config.toml
num_hidden_layers = 14
hidden_size = 640
num_attention_heads = 8
num_key_value_heads = 8
head_dim = 128
intermediate_size = 2560
vocab_size = 8192
hidden_act = "gelu"
norm = "layernorm"
norm_place = "post"
norm_eps = 1e-05
positions = "learned"
qk_norm = false
attn_scale = 0.0884
bias = "all"
tie_word_embeddings = true
parallel_block = false
init = "normal"
init_std_qkv = 0.0278
init_std_o = 0.0278
init_std_up = 0.0278
init_std_down = 0.0278
optimizer = "muon_variant"
learning_rate = 0.0063
lr_mult_qkv = 0.5
lr_mult_down = 1.5
beta1 = 0.9
lr_head = 0.0053
warmup_steps = 200
schedule = "wsd"
decay_fraction = 1.0
decay_shape = "pow"
final_lr_fraction = 0.0
batch_tokens = 131072
max_seq_len = 1024
doc_mask = true
train_tokens = 900600000
max_steps = 6872
dataset = "wikipedia_en"
MLP neurons of a small language model. Each row is named by its layer, matrix (up: input weights) and neuron, and shows model dimensions 213-425. Each number is 128 + 32 x the weight over its row's rms, rounded and kept within 0 to 255. Numbers have three digits each.
A block is one neuron, or neurons of one layer that tend to fire together. After each block is what it responds to, as a language model described it from the Wikipedia text at the highest values.

L8.up1262:128159116119182127142091157150133164101031127136152156151150070125126125164137172140152139137150153192125167092178138071095109116084156137131110134093111168139206165135190141131127107129121096171129113112110158107073195180161067135149157115146067140116167121113204210144132112104153142164177144179157178136176128118091097194119122142103114139146197139136139125165185084126130197127091100124088172149103105146131126145072120087143120129090105111162133165098096136153147135181149137082075120090104066135114102148143116135162157139111124086195108141184127133098125103134162198121102106163130117161136123146118152160137164139129178132108113111
L8.up1777:099123155140128107113082134109176144144138092136141205108079119098072157171110153086183127161094181132090095136128132111141053128084071140089070159132187240082088195156118154152113100124162126115177116144119105135136053103147136079147116103170153107141125102098190078123135182098102164141110158170132091038170162089101111106136141140134123106149197150120161152136160132145117134127100133116165062148115116117139143168104183108164092164154115143149147138136075127134103157116148144133148148143160066165127122138107078098060169160130120076126139158137096103076115119115120131161160093133156075139083076115164120109108182105067122157140206108
L8.up1912:057140128117019102160054129146057117135171131125113115101221114125158092135152110114061139131108142143141103138133204081145061170119125118103133123034113082128161145083191141144100181142138128079113145147151095106117113118093094164107135158107139150144181188135140151121092126134151140128111208118156136148128154081135132104070176130183138137167175137123150132094138134098132156166118059055118146079145185140178117099113165169124087097134185157166151143121131121127084149156190042077124137065107158065101153150160093095109101169145156154138075155164163157134176134136182151131105125159086180119130125148173112084142146140121159120154172119
L8.up2230:115142187112137147147129165168145133095132141168115142154139055186113141125149143128136098111141126145177079104155167099097110101035119161100104203042124129098137113129127097064118165145158128114126072174135118104140137157189106139114144119187167097115138094100138133142102141122085133096090146199096080096139111104122152162106196177130141081170151096091192174134128105110091130139063141106064115126127123111129155145127141114138127148107172161171150134144102183101106152137105090067103093095092103152176073137131049102107053108151096117167159098137167126182092169094112154122123125126153141123152151152101078103139182084108162129164137117
Before a place name

L6.up445:052143117167151106140148117158121094093135137142071114097092077125119094146079108122132132077097117084177181124178136143157125106083132141101167135152094087132107122089182105113140092105166137118113131123114113191121125104098106106128161118136129107184154110069117140090085129174097119141101109119115124116123171211156124188144109167070105119183138109099109096131107093163108125071112113153142148122153129104119116090169135143155094150135145120106086143207175131129098134096194131100139155149140099127108120112048160144119111110040108135208087073184085105192094234077119183139175113077143097044198122123129151146124159125152090090136108125
L6.up685:143127169130153127131117163159118164092137128132201171157124103108110111134143125144167151137095105081162129175130150135117087149183115153144124155137130112140149089146142081106128097151057151119148150178118109093084180114133149111129185108106104096086153079117139174166108187208070067133098116125152115092106146120120109068154157145208167097078170071161065150087114094142183126108125110096116109129148069101126143136160119062102146144042111128027111143104193086061174151126162131081127091157080122142135126111154185110115174081123120082133230151159105058139148099134120152141161112124077123178156173092112150144099106093141117147119175155
L6.up719:031059115142130165142181117139110131097139117082108115098139094103151095139146174104136090184146100103145096178053161113126134140186135124156095092099123150135192095101109196141177140191106182141133152190136102144092130086128124099087132127131143128093101104168149087084155111149150122103226092165178094096116094110127139156113131108168147177140150131157147187127079129135200176104123110096082154097088131080167099187182079130125166179100105147098182139120101093112084120121128110105099167161096091124099124161166129124066073105122122068129116101183038212126153142099151106103144145159110115100104115119143142151158124101072169103090134120
L6.up897:101136146155118158159108127186127138127103106132151096110074123102126154125157142162158080133114135141093124137124142124134130158109169092084192078170079139127135095142112157108185093143170130065183171176143133119145103184180105082147106150131183130098142161130116074143113090145125142093076141112137098123110073134162147138172162217102116070107095141132153157194091104138155162132128163106149142177093135167108136148164114153138145110130119144109087109108052136143106048061112132166063052102073131123102080161068132114107130110122109140203105099118102128181129130161133040138138112156134147122109116094077171173197126091111120138042162124
L6.up1116:117136073170147083122149108146098109112105109148167108038145124127153157097169138140194074123141120082165112091142167179124125167172129116123120152132170140104094081138204143055084144077097068137101182096130145188134102165067106131155147168104136143195097096093132188090091089141168194142088147161148180134168089120122142092125168058151135155127119145108111159157195158126183136122118125167125143150111108133154148129147143126114146163097115115120082197167154176139124131102136177172180165100073109106174134150129109148203120100148121118114165174122164092158203118134102163141143150057128130154124155149082163105118060115114123120170087079
L6.up1180:178141105144100087149105128183160098176106126088164163169148076140087151112150171138106092143105162092127177184131082159046175148092121141118105126127056133095156127108149119110107058112132132136129099145129116156119112104125148057147176137117135116146125094090125122152091089076091123137103077172109112123151141089142108126148154145146147111094161059172163114170139105140141152110115169162097114179140128134132100180097189141169140163119075074105108152102109112118099105153126068142143165102137172184096126097186183126198197111132150118153145092207122105106159094106146142163163136111103146111186098101158168093150102147128139116092151172
L6.up1244:027120128111103201111081159157093103129119133115116127153150110067173141119083136133157100184113150115080186133115128104122120170154129163155078114143133105099128046141107168108129109109131136177108100103133068151120121100143117146114149135158164126100089136161180128058149126154145117141136184149121152068155118099135143125110098188153133116111152122194119156131156138118150140132143052123142131160095100126136161157136089137109135109144154175146098140160132169106102104126124093107079133103105155096118124138188154201129150163168100099147148091185110121166114182098152223165153166102098173084168138135111106080130140109186100165109127155
L6.up1336:194111192086120134130085162170176091164128104133084154170130157168153130078132126135165117145120093138147145154116169141057154156111105125163137119134157098148110129113143102129153127117198092109135144089085122144153096151110112136113126115156116107122162120094163127103114142089067121163179178129179119139140114119129085156107201110125076087145072108139156109180146112125109145121079116079097127135170150109137127169058131109127151120155088206163142155141117092124147159128136155207078128123166136178128125167163059117109201072133089100158107156151132174145150142087146173125083083077104161067203188139046106152059129115078117169107148193
L6.up1382:088184101185156161123092175167144099115101158192099091175124061093131082121120141099135100121122117129108121125116130109110147101127147104065100109144178076107176126099201146120171119159095114140171114100131093193151118117168105111077165089109156126141119128145095111143113108154107089173184114122130092183154183095127096135135176150219135087168147112092147129122149145185085164089093170129129164123031128152101150091092114091115128149118130101072122127180145152142179110103102162134098078127163191135130069105180132123127127131080094111092159112099145127217052130100124048153136138113155161076144146153115146146114144097140128105179102144
L6.up1407:152116177153134122100092130177112182115083138141100075071133106135129186118115116099175101122109195068096153145165108132121164142090133166166179145061143122125097102114146150123075113114155147144114201113117127132105187160149140198136106131111177151139211168145054121125153122105113124138108109142097161157091152067058083152144153154071088090101142121107177109154117145156166134153106175103142116125118131086146101128117097126138078182068086109128095099082154109146130132119132156115136145126169104052110108105072131160201141117151094110194220172152070135115128112121093167097093079134119159168116148141138134138139112151084115096116126153
L6.up1454:163181155123084144177143132080125149045099146098165142092089128081133229127108145159120080197147151118072150166118148126136164155137085088128195115131138100103118156117166142131065124153162129150169117092086092127086148188136103099130113096171160138131167067139110159101111150132098125180139155103083078121104138106150131127140170090139209177174115119162143148096121103103166075118122093093095109141098141083162123069124130138116110129128136141081125162131117087144162119164135199130118113168124076109202135094210129171093165102104104149143138138112124116171139116113188158178146108101085124162203173123106158131136082134153069112132201131
L6.up1587:112116142145135094158109120154119104122148161111090073088153122141130133151133176118089078132084120205155121116124091104160134132123123161150142081110149101205146163093135062107161137073163160211107108115124188095095130150163126113031194074104131121106126106106115156080087137153112127142132149144179113118108096093065136142131110165151109137097105133142081174103061108084140137144133171144181095155115108146142133154102144135169137123079120151139105149202122124128115130121115158081121074135127138171149153134105154160084108114161139145077179120128122144198152138126104154104229134088109167051105136113073186200144108113096118130153155161
L6.up1990:101077084121068096074121180095152117117085093165170093121120098169135154146105152128162052088119123103083089125123144135183155115127137119113124151180098104150130071146191128138098158136112153135156139156180092111123173144107174098120154106197168104104051103155133128151176082092147112102189127162125176149156110116087135197102084130080141154158054163123121139110113172171172104135152125130101104113117070140166100151174120153140186135115128133139132111107144152124172086094105142100152104142148218191156162156132140148130126113123183129166137149144163115147127143131114141137146153155136143095120141088127113149171137152155174178093103144
L6.up2148:128123118126122099117088110127135087171140110092129140148052143066174161064182191103107157135080144080098131195090158099147210107120102119150133113140152173124128138057134129104139130170087117109098102158097106096123122130098109144082104109191169076149142121117048184112074057122120171134141111119112107149089077204110112169116147148155150233140099183103158097057153126164164102070103189140131100133086159129115119127130123166104166114098148101113119111132104107078129150113129058142147069134182167124175135180173121118086123128129129108076133113204132202108161121070132138150149113135151169152099134146123095090152085120124138142175138137
L6.up2303:119137143141112153100140139155067207113083119077205122104123153113139114130126085139137120110129096128099071118126122137163097103107123122098079122105152125123144126149076173132159116124100100136061158089057155135157100130146187125160121131147142164099135084110083121111149096171138123086137098101111160142091146059089144140180131178144078125160127188093108098141161185132113190105074146099085102047127167140078060139110125151072136099150084114184079211185158095144164078062131119137086120165139115151173155156068110083142136129078172073123100117114117119165148116177067153078169152097131131156162160133084066122104158116154185115111068139
L6.up2485:076139123127109146166107091124155110081090125166136122143207141157119176134185161080150161156093132121104164088190123109173160179149132102090139159130112160109183137154086135067137120144118145164138142124140092154145112117174125170093136127163123062135138122159130073122062156155136130139128118093166117181163201115072143148138167183103167148109131136106080139107131083101162087136097105081050173086086146161148104110138158155127150129135180143154153077129135108144091130132079172094087055096099156091158070097168171148172054106076084097113157071091107124168139085086073108086139110061141137098046160148111136104142073152089114126175162095
Definite generic place nouns

L8.up914:149117138132150114169080119053089122128132121160155131141137106197133099159145108095069102169112082114141162065125154115097129171144172143103096149151134106155160157034170171058103144115171089069079099104133185127134121139085074152162106126153172111161104142146164148097113104131176110112159109178093151138162101158087093166144114119082162110120129119154089176112171108154129190127129099146136151054108111142073126146149065184099108133093145145136150057139133102080139213108132105114120092131102059122167160180137071119117083146081141127192137145136142158107136178096181072132124143116079115065116118154133096076143134133095148111156101178
L8.up1849:173120126113141110147136189147104109146122083150131110129125119142113100147160185103119042034156130122122187089153119146100144194142125127098117190111147183094100135093162107110101184085127066198105059117162162167118097178108150088124101117143155113172097102184103167131169078135183188110134089136117140147196151156132096116146110127134148067100156135126155125136181086178110144114143192169223128116165172138123133167110135168098158161143116209107153095100082112181190176142141189076083088103110130125109120116123132125091119079183043072177080155161155153043146122149133111147062169110142085136157140069144175098104086130096114119135104154
L8.up1957:131098131117149136170104128160098109122136143123172145119206116206070099155083063096098111193139131066136135145147146098178129155155132077081159126089165125062091128033177164134084124143133151105146137154153165185105111050057151116136168159079112085104130074140086152110087126071118120135170148140141170112157096153150064180162142137096156127165141126121126088136151087157122112161127129093040118097067101124086172160132143064109218102110118106139129139147091102115124105116149089147135160107106112141099080172037170175231111170128156106109125089132131122079139103138154149132121093088142142117132111121128106137146092098077122138184116100
L8.up1994:150193130113109094139116181123057091134161147170114069105106185117162159121123103108133136080101086149112136139079140080130114147116097123113139104117160128154196125114153155068104148071130093102082116057129109120164086180137072129132095170160153132114129134100190194134099084165080122183134139185124164187130183111153157128108152117115137104174114145138150088175112115083148128166111123139101103106110120084032165112113102082099173126134139081204164140142113156122166135144130159150149057104162111097124170106108180146164168108122107103124140175143104132121091145099150164197111083137109050099086150124108077059155117067111167060156152156
Comma after introductory phrase

L8.up1603:110130102137140121124124126093120122117115133085087128129177113117144168128117091172131108230215166142160162111158140173095133173126118136104142160163099146109225079067136106128118097146153126191105144116155146123150167179137120120135180120099093128212126090167118156113082239148110092152127150152137109061064113104131116158106142088121140135126140097085097192134153131022138084108096083152135157086151116142080115126030109147136112143080075088099138062089129175098137125114115171107110136151149158125155169141121204106097050193126121105102068112174119088140067131143144103133089073133139177126146195095102100163124145100151118136123066151
L8.up1864:164089134155178122115113116172141124134129119131114203140103097117087133081098161107157154097113112099152167105105140102070111152153094142113089159113164090127168096112139086156132069167170130117147084130133211141163047161205054125174158149123099112106135101150110142077049097183072102080205164138149169104155107159103104136111088126092100149142113139134119147136058137172106037137142138134073146163101128056150110135079146142120160127151085129114086135181121145157136155138164142110179153123126213073154126140136124115086115115091114102072137140143113100168161159139090198127119087171149119162115143099152108095102081129102095158094116135
L8.up2016:092084095127136102160214074139139134132125155119107159113103171119107205120118133103090127111121111167189118121124103146146097086116128132162171127133109149141100203106125167125143168145157143099113140207141160119136137129197110138157076098129140103144113086097099153141158158110142118091158059143126117084116138138141105127150145132183143137168083149204147159116127101075140089143159185123113116136166107122120149110153138112144171101189067065120161095113151112171125166102159095131127101146086091140161164168166107143068090145154190160126174121129104127154118088106175088123118214135128133137153151131153057112109114083091134145110141101
L8.up2393:123152112112039129111147110193143145141137175088130171038145119124059160078141090098163141092180156184090159080101131114118160115103145111071099090155122144114106127113140179137063138078152144138103128116131097105128123187145133117147133147143121154074108153053128054168108112128109137120096139096116105090072123171140166140150115137081191100127120126097136145130204132138092111101159130067122176092140148136142128148095054116129083138165121118117098167142189196089113099147123146064145150131099073134144106071075092115136120084178107147084150110061145146192078147083115138174113158168072135169140116133166097161123109156154196202109142106
Paragraph break tokens

L11.up1070:113095112173094141114121168091135134137166146161077106155159094180094090185178107165164102126131117173111171168082092053108163106111113108157076089128087149139150100155137156182103100119102090114147125117190170085117063095116120113076120168114129145134143132083141133106125111185113088108111081154153158146127177107079066187144142094151140147114088116171123102143116205100174074085065164093118176136146146156059110152160118121115136172080160155089090085159109106120091126150080137056161108154156202128147097156204108136136094102161196087080101127088149094148105171076137148191159125133080157128114106139093130146093193108104098114143121130
Collective or place head nouns

L6.up48:144111136084147141114183141112140127108114122126121074050067149175161100105101155137133140156162176130153120135184146157116130128075084146096108107135127117097151133132099125121201139136113120094085118119109125149103088054111115183142096143122189163108164164095073124145108115080128123156102157046115108137162145152159078132193090119086087155134144153112136140117096105114212145088139184134155149184139086110224139138167159184054158122053148196152113161124121142090158154134129064153145038113141151153050136136089116088116179075145157144151153140156095184153116100146115124128124141120156221193148128149150094148120151139178192099171107160
L6.up58:115105170121138157144099185077142204143125175132124070119090146100141125167124084117122114122131182108139104120114115114141119078185149061093104132133158157150105172117097178146150108131066143105106115114066110112109085215158176115104201151121129129057132143145076152183093164138095124174155144102094166138171154124054152129156101132133128092088150162118117151102176173084138154094142185095136096138024098115119140163109132098121137149182100141142100122134137117159080131105122130114126157095133128130149140108168169097122169118115145167146118106199154117134098159163132123159109098116203162126091116118103095056137146082132102159193159123
L6.up212:064163113179116175150124164179134117083110105085113117109090123169182155143119238137152111128113175089140094085124157129161121201062145138116132159109163140089141119164147128166112156095178139177095085188112184108133115145143154162119146126144077123129077118142087099093102170114148174119154160142099134135115101104134128087138111201145132166134143186103136108102128143071146120126146125168142150103141100093120158146102145128115115086162147188205195216180105099145064131139158024161150124057138102106082123130146116143151142095098153186169145137068172154149101128179150125084109218172172118084151123163082103160175126127085096104204121129
L6.up622:116116146075127119181139131162089122132133118139113148134100109107086137070122136062145149158152142132150133107146149106120171152131200108148111134175130092079165186195164145110139129164175194152140056150127157092163057130129090125139171157135174166146125164115138149134131155103174146141159148142113091151126097142133130187118180126133169162145148112125207117149187116136124131092164163126149119113121173100116129104137078178129122148196121092092183130169097177091064164164127142149127115135139086122137133171173142132178200107106128097132137119137123095132180120154137140119106098143107172148119103162164143110135069152154094122183101130
L6.up641:123106086103143134136114113122136129181152162101099090080079156120055140162140111123099156202099085152066122106083149161124107075140067139090140098144127104109124173156149157150185071141069128113139150130085141174150118113129141137068119164182120094194178157088059090134130122154177138172129161119136160132097150109196151081107144132114092140078154204123130147101119144136093187111157172149156132117152104133133079181061111109143033158125057131102092144189137158137131126135148143143145117153126055153133125105068120151142150147089116174129159161103097093181162138091181123135131073135159158139120162146174118116171141137155057132122136150
L6.up882:088146157118125140148187125141074138102071111118064114123084092187115149107099150140122107226102150091175216195094161113140080125140092085096162145177096060123080127119056164117108142114127161101147079124232094168125094095145113070106145133165179143168128108087085142106142102153140140151200107116087150083166135114111118132122085194124071149120039127129098144168158092162212106142165099167074135093060095124099115112119087139129118154102116144136114128148096106089109115088128127156136064121112144165136169171089121160120177139130117109076150089164082111129129099146153106141085140130112104110132179133086129117102179169148117082138075120
L6.up905:126136143117189152131124112138142182119164087193122076153150132134099158169100085123123115086112138083182100130126151110159102171142151133105183134131157118091109140103189134101163112121060167140109097089133088073133116155131157217129129130076132062133119143076116085141135097111166140176122093152129174108149072073082089066130156101160138185143168117097095100087145137107132075174118169145073121163159112104199175152109120141125112131110119066176149129119073163091136193147133059143130095147114132072136206125082152088125107101125070082064108080163182156086118089159192143142168055147166163110090162128082145126139158132178136106113093098
L6.up906:208171110067149110165232129129144076128112129113153153127150144137134139130127156067133105133066144070164150122169181158133128141181106135123124157152064166121130088137114167180171071109095208177157138153130208115142025116146126097184183147046193076110173134108123097045129123114065151123083141032168085065107134129112139093135186090109130168115105131130165089141137072071148149140119138071184099121155091126115186121151077150128123097127122142128091120133138122131109142155098076103109105165186091127104146131115122117109120118140149104121128177115105146156119147067182101177168174112116162150110132096146137112120206082116170116168106118
L6.up1076:107135164079115173132134132132174120070119128131092114101129165118113134144098123120139165162087122140106162099081107116175123127070094175097071115168176101097079137125145093173125138154094112076134083221126163143071118150173168058146137087109132169147152109119170072158174100135136079124167130120150117096101096102098089111122142137153089169106115176124121099195112091097172144148192142130134084139109159173212118096171131135162044111118110093103097127123110090178105152102076161144073119102055079125127180090118173110148069185137151122153114129165151108164152125180177094148102110097129163162096099089120103121078155159145135100161120115
L6.up1225:122130132126168056178128159127103048154078159203133150116152149186121186127139120144169086155179145147173167054114102180082145129156155141162114137100170138135124158120165075138118095137101148139111126078141153069181064139142079193130122135130122155143110121118131089117117097090134132155157074119104084163157099153160144194098139161198099112174161192185090142094146139133109119132180118087115152093139160127177146126154105126095133187154106143162167123137141160093167086149106072121161107114133108118189127220091053115176152175116127156125102079072164192064147056079141149094146137169148166157132156157092078110174172183087111123090114154
L6.up1421:163174192089120158126107119140077111127138160096081123135115117122106172131095207139108148088115089096158184116142150079121103112137139157127116128144102145119113187089117173112159141111187169082128091127117078116151131140144175166155127127071141103136083091110130111088081125095180096178134205130161171139098143144140072092078116128111121178160156109085145065120125151171158120139183101129044111151129139092129136163147152096175118073200097124100159133134136109127125164163113120154156126152094139126141102068182096156142160173179088108105094106091162192163127123103140113098107108096140122134131183113145149092150111157089138086113099166
L6.up1758:143158123139179129118179176167119129065097068151181119122083123140128085141119065155155103169082159095151124108171147112150222131172119076109123113129165137118115112103071101198153138116209066117095070094087165090114134149154153070064143111087109062112144174127072140145125113123105112139200108131205146097162107161143115129131122094122156060096106150117111094141101183095129169140134117187106129151106173115121144141149141097088114141152080115141112135134124092176171137150116137082169134182192148111132104153163149126096192128110093143148097079142106160094195098164116139106062129140084172096121166072183110123128107128155112113161110139
L6.up2145:161125143169177167137121173130171145123101185117114090119103117099094104114124140163151178160163100168104167146096158142128106130153093088070130121115134137120112097128168114154138115155144143185152109148134129089092079151139176094118130177116126149135132102124124107103139191102134126124135122136140115129125152090111173124090162181115170192084106106155058132098147168101109128128125091146111109148197153069194118174120164165127137101166073112150122147124113182182117152115097102129089039118150082146111130140104104103109129109098122153172125088150113210115148056066137107109158155124151118177097120144128121094160147134096118124144083093
L6.up2171:132183077103099144079223132100131129084089125155080128127067200175115163129168137151106163113205115104121127113156208098131178172110100149147101140100129204151146165166158145115122103105071108104127100099168143129122147118135081100147112098143181158096134146134085125037088167140122133155157144154113200097149131150114184098187160075126151127123138177112145161093119137145148122131151133077094133123159167161133088110135124151201129183127096061162142143120143091149167111087162133109164119142148108115108159125130150139061110081163126135091077127061132127174132114169154129075155092082118180147079103086098140156188128166138139116148184144
L6.up2352:075136065190106106179120202110091081137155090085099127115103135144118105099189112116071111136133116150163160146139170097154140146063096117116138113116144148141094105106099127118098135141091106169162163121143126124129107124211120178114047122148098122229086213125199072111202090115126099137149066104108072172150096113076093117065144199142108120144148129116112144151177085059137116137107179139128185064139169121085133140108138098107161136114075121086145060131131164143155190100160102133119086120116145126091086119163056113147141125176108159083122139209136130166106114115108069132114108132129124035115137142118094061093081143098126080167149154
L6.up2374:091115159058146147115137160162113102111127154104119162061134142088125185142156129123134151164153090133151173122142119107117116163155102163054145174137160153158105145147112166117179090101047183152143069174115086072162119152116094159122152025130136125124177079133149155177085107173036126133157143107138107134089172149122120086092120114127115142148116141129160110063107155147104078148109145062105171153124124118176071224096138149156090156125113130126142145093060136136141175132086113098124115125092160137181139161115142152079128145087099115118106143128123160175089156127107120149119171128129212081191034050133106176143144126164128062177112132
Paragraph break tokens

L6.up50:180148118116109126172124083179146140116156215152163114068092112112083162126063165150128150133127201141109194151146133163129066124097155133175108124108156147065099134097104084128171109121136103144145140072119084162175164125139089083109157116140097163130126085149074102079114135176150170113126148112170107102144090085085143136122126128098141180109097112130182142099144088078129150142165090083135141105169158172156141132082131099103095070163138080146132136135137136169128155175175117125154143124096153066142137137153167126115151164141091093141114072096140110029179231112086103131120124089120147112164161163135132097156150144129131136112148040
L6.up188:124161113153109060136120141057160150121124153130148114131118105184095094116099159090144125113175110111132151155117148172134181179115149124141084167101145150181181129183113134123138073158104112104092152119096116104125129142139151151134142216156122159121129136114104059150160152178213143138134165102138114165146093141094073126162079178140117112119090107129152137123142167104156092080082182138116151122144135074172118155174130117155165097134225102155143098142092074133138120135141124139144099074148130116161111126103152115166115114106161069119140095141096100084181118143128096099167165126116098156090065113092121083093154188186136131187187085
L6.up291:093092130131061132114110150097096126125070166095126146085091155094173205144175150145112196108133118174124149135146098121150105135104091119123086139096141168101122103135139212165114092122069106044115153195100158152139083167118104126092153133143124118118098105054102109079126156157190120226131104146166102144144140058105128090138094105107146135112092155087100145111132143086132114151113122136108160150077127123081163120166150128077169098137069147154106140043106125147145116130105121170148141190157136121103114137116173180110172194169165164084125087151111147122130122145167108103100186130062098082164175099109172097125200172165142110161135201
L6.up386:142118105088101136104123132111114073075135142102090110110135117138111105113123152187122159151048186109165062138101121135143193140155088155098140136132162134144111144079153142154144123119081109066077094122087112128132144132127125124088153104103101149172113108124136150066176148132098100140066167141120118084129107105164067104103152091150131122120123136110163094112140200137123143106138122099127101152081179096111137086146127184044121105184118171101113072119106133028128152163139178157160084182109151162108136084175127145153135120181086073120108099109111172106110088097179100202187135123125075124152150090099127128130192103184124109154134144
L6.up401:129133179185141167167127172124102082134124088085115098093074159042116149128140058098173117146163206128148068132081180108107112145086131106164181138145109146136149094175143169146097135080136156105054080086181149115148131136150145123129105106120137080101119084155146174209152179132134133142140146126151167100114160148138107147150155228173111142134116124088116076094144170120114158134087099118120201144131136149136144147118159102076176063117158100116154096105096141108158144090127149155125057135155133067118082171068082175120115143157101198128113142044131106159100116175187135157184131130091114110133150128121074093141108159207124152142147210
L6.up612:111126104130111135147133114113102093160129137122098145109161160124166102128115152119148107120138110120161113146100142085099119164075139188067082155131128152164141080068129126162121171058079128140115072129188159110152127153088161101176116179111112164096118121107087179089086164072061132151127128124174132125135141100130151077098108144060144166139110021152160070132178150128082121101146125126188162163088142141148155145156135143105161151141092167159069065111125088155169087141113141118122192106116137139143118109125110157129159145147153152156122134076110122161190114149118145176112143175124153127124116092165112076129132110134122094138137110
L6.up936:110151207082141115196103189137085122214071121112139145096180144158124099215106119125165222127127140112072066150155108173128128141161114131058118175146158118124121095164150169190132144108121187121117157115154114123098099143141131080083166164143127169168149141123157125104046098103172128139088173141101152087123141103115145127110090117117108134074097096098157094089122086152023167113153012111095162144169106154100152153165145105118079161099118141119158135070106132086083119139077186057152154141171091159118097134128130175039177083170103090099106169128116153119161110147160160113100116112147167075115112079134147117145126125134206119152098123
L6.up1140:127158195119092119114121061164106073114124187136189131134110109148150118117128115120112042135160082101137142108087095130107137114085127154074175162158116114138190163107126136089132024126099140055103162121089170096202142084115095114148081147183105146108125094047113169116155147103147141184133129164177171145139124165132142161159084105156124197144083132147128086109139090136120166091133132162153155107169118105124180142193076121124077155123166138123121108125158171126106157152130155076104120125141104144123160084161085114132105126109116150135192148153149166137143098083118115075115101109120068129180144127145116100130152098157156104163100086
L6.up1256:119153098136146162107145145109132126114138120118121108132173134142103151099107115178143153089134117094137080133150111157107191136156147139135130137082122100062098146113144115043150145102124101104076081131165085121150074169141166130109112125139198062149141152098170175130166165102105076157181163111133161109169092111131112105177145219103193113135102148102112135092110156129109125096039103179072157110138149120079077178117131108144118125129041173123137148116083140170065043119122139136092144125068147107136121094161127173166112102143112105180156127130083122146120101085131138172130150147146134086072099083151118091149117075162180061211143104
L6.up1331:139150098079101147126122122128125121104133172140123138123127132151133112123150141148133104163122096151115169078120146112202122155150066097137136099045179125082145153139123110131151131147126142063125139116096154112184147153129115215148112134170081119119166114129115140118133201193125103132098135113158122104114135130152121103087129183193118121126168164134174149205120110104180058148111063153101135112107202107119123197161180108166104135131155088121086133110108094153177164144102108083138105139199183151151161085184170107122165192107180178119131148119128117153139099154068117115072162092168149096123110123151162146114117096150093137147077092
L6.up1347:120176136134076131148095156115162105172158163139144148060150096126123184085143107150141106171101127136125129079140094150159119126100127111182123136136133167105176152159118108181106062119141133115131091126122121142133151134148154092178142174099139113122113172189148156129190138163121191138127210176077151106108079140154082121144102139147122106104105074214198144153117073100122152123090142121162123130167110112087176146110122116114089168150165100096086172044100109133162100132178092163165153092120185137093143115155177106081093129131162111136090162136143127189121088088137085191115152115165113060157107087128135169155125125119123129121113144
L6.up1634:194151213108051106119144113110097076153044122148164131103146112094144156097143099152143123156107137095131141134140099112080163129151086130110099177149065160101213158199124134162190118065042140127170106145120148153168126135102152095164122145133080125087130067078121196075120165149133124112110120145100149097137121153132141162149156087152072157119086141128118134112155082118118157087163120114113126125130145146107134116161127069099156180143155151139078142128127123108113061133129156158116152140185132149100125114158120121056093147149137130145168095129060162107140120145119186179157104152082136129150139124120153099158084082119162130136206115
L6.up1814:116139131128094160158130170150093070168122109140082116076135094147112114108076126168134075170125159121141156120136131100156156093151074130115113130139096152152179181096104085126204115142110179117155066152127134103153099124163148131072143089110184083111159120162133087062186108073167125153082152149109145124182107159044169150149128128115106170186178155124197101124112125131151170158194160095127223122165116095100131164175124120124110146090186142125101133130092085196092134141132121157092121135087108128167160118117152145096153159157132094170177174120108138138127145147080140109069173145083140100180150100099133130131135142152137141156139099
L6.up1930:116109164000142150124128096075137096204161125129087172100104102192153107160120098085143131148152135131096115091073147143112145143157143128140187104142146126123168169081110174101143117133096149159104144097181068151169139167133130120126145123145089141130098080093130190092116105109160099161146126134139111119143180128119105102102131104167137058133142156074140105133146109059150177149131128140150158115142156161125153120121101065154104141178133150095135160095139134093162150145089156118134142148186117092097086161159181099168131178156162112124092143114144101119108093166148147160113136133101158117153148094120150077074170147130113164187152108
L6.up2417:200161213152098115126067092112150062094153088157106132074126072126157080119107132124126146104187091110030128127160132155150073150204089114116132151099121179128123130148083137191161118146062159141146128094113106093105160125084143074095089110117144096132130167107122133128149110148161215079130152116094098137155123133137140160120192148128121131133093119050158053110165127096083123210145153129106107141158131120110114175157083075110142137129097157110123149184073128189128133140140192100123127132133085104110117150099120093161122169179095142130083116151148135139127162129070145140160100092127151133136178125143098065089126160146124152159088079
L6.up2478:100140185093111101154121129083047129107108109075135131163102147169138132098131161170135152102126095085132130120166126115116140127099124165125038135164138162109161086101131087104175085129102137120136130186127159089103075154118083129088128118124148090154184049132127097091139126161119138171129124136115160074095166120079074161116130117142142098130138108158130052131114135152160123133091138129131164075109113126077176121100145137137112163217145123163097203126073158136170056147183089166058100140130173132114073129143172098081111069159063115136156122141137066118128087113088182169098141124155074143131106100154108180155139134124106015134147153
Comma after fronted adverbial

L11.up2427:145139134089156087130136129163138102095120134076168123161096179080121116201107117139117117115151158130135091066139126053075106092086109110145117168149069164132113101160130142100122085144137189071091105152161119129098096128171132100086121134063128142115134137101191089133141071099127153149121142135134138195144136118088142107104085143152144123136102151144114115156153082141113112161132100119141086137137074153138156137121144106153060126072130088145116155133143142166076150140166144150120136134147154139094092179128130155130078111085149130158121102086125187154115097135049151152143111081093155109124094160097144151093152140114170127145091117
Paragraph breaks; word-starting fragments

L11.up2202:114112107129064111185160110107074142086145136116114093172133104156137137149149151151057084160204111124111150111173124097145186149161121155062195158143125162136177101067092117133179076109162093120129154065185138144198126112152110126134106172161118106181155094148171119117157129127100109122190200117167127106121125153163075125131139166107155120112125156138164101100122179182225184118193161127129092106148170147173153141127121109107152157113111160181143110187109111151116140139105136147085165120118102116123153109167100198101117106112112111124150117139139119084098106107130126131143125165122157118117133073156150078121109194120105155085101181
Introductory clause boundary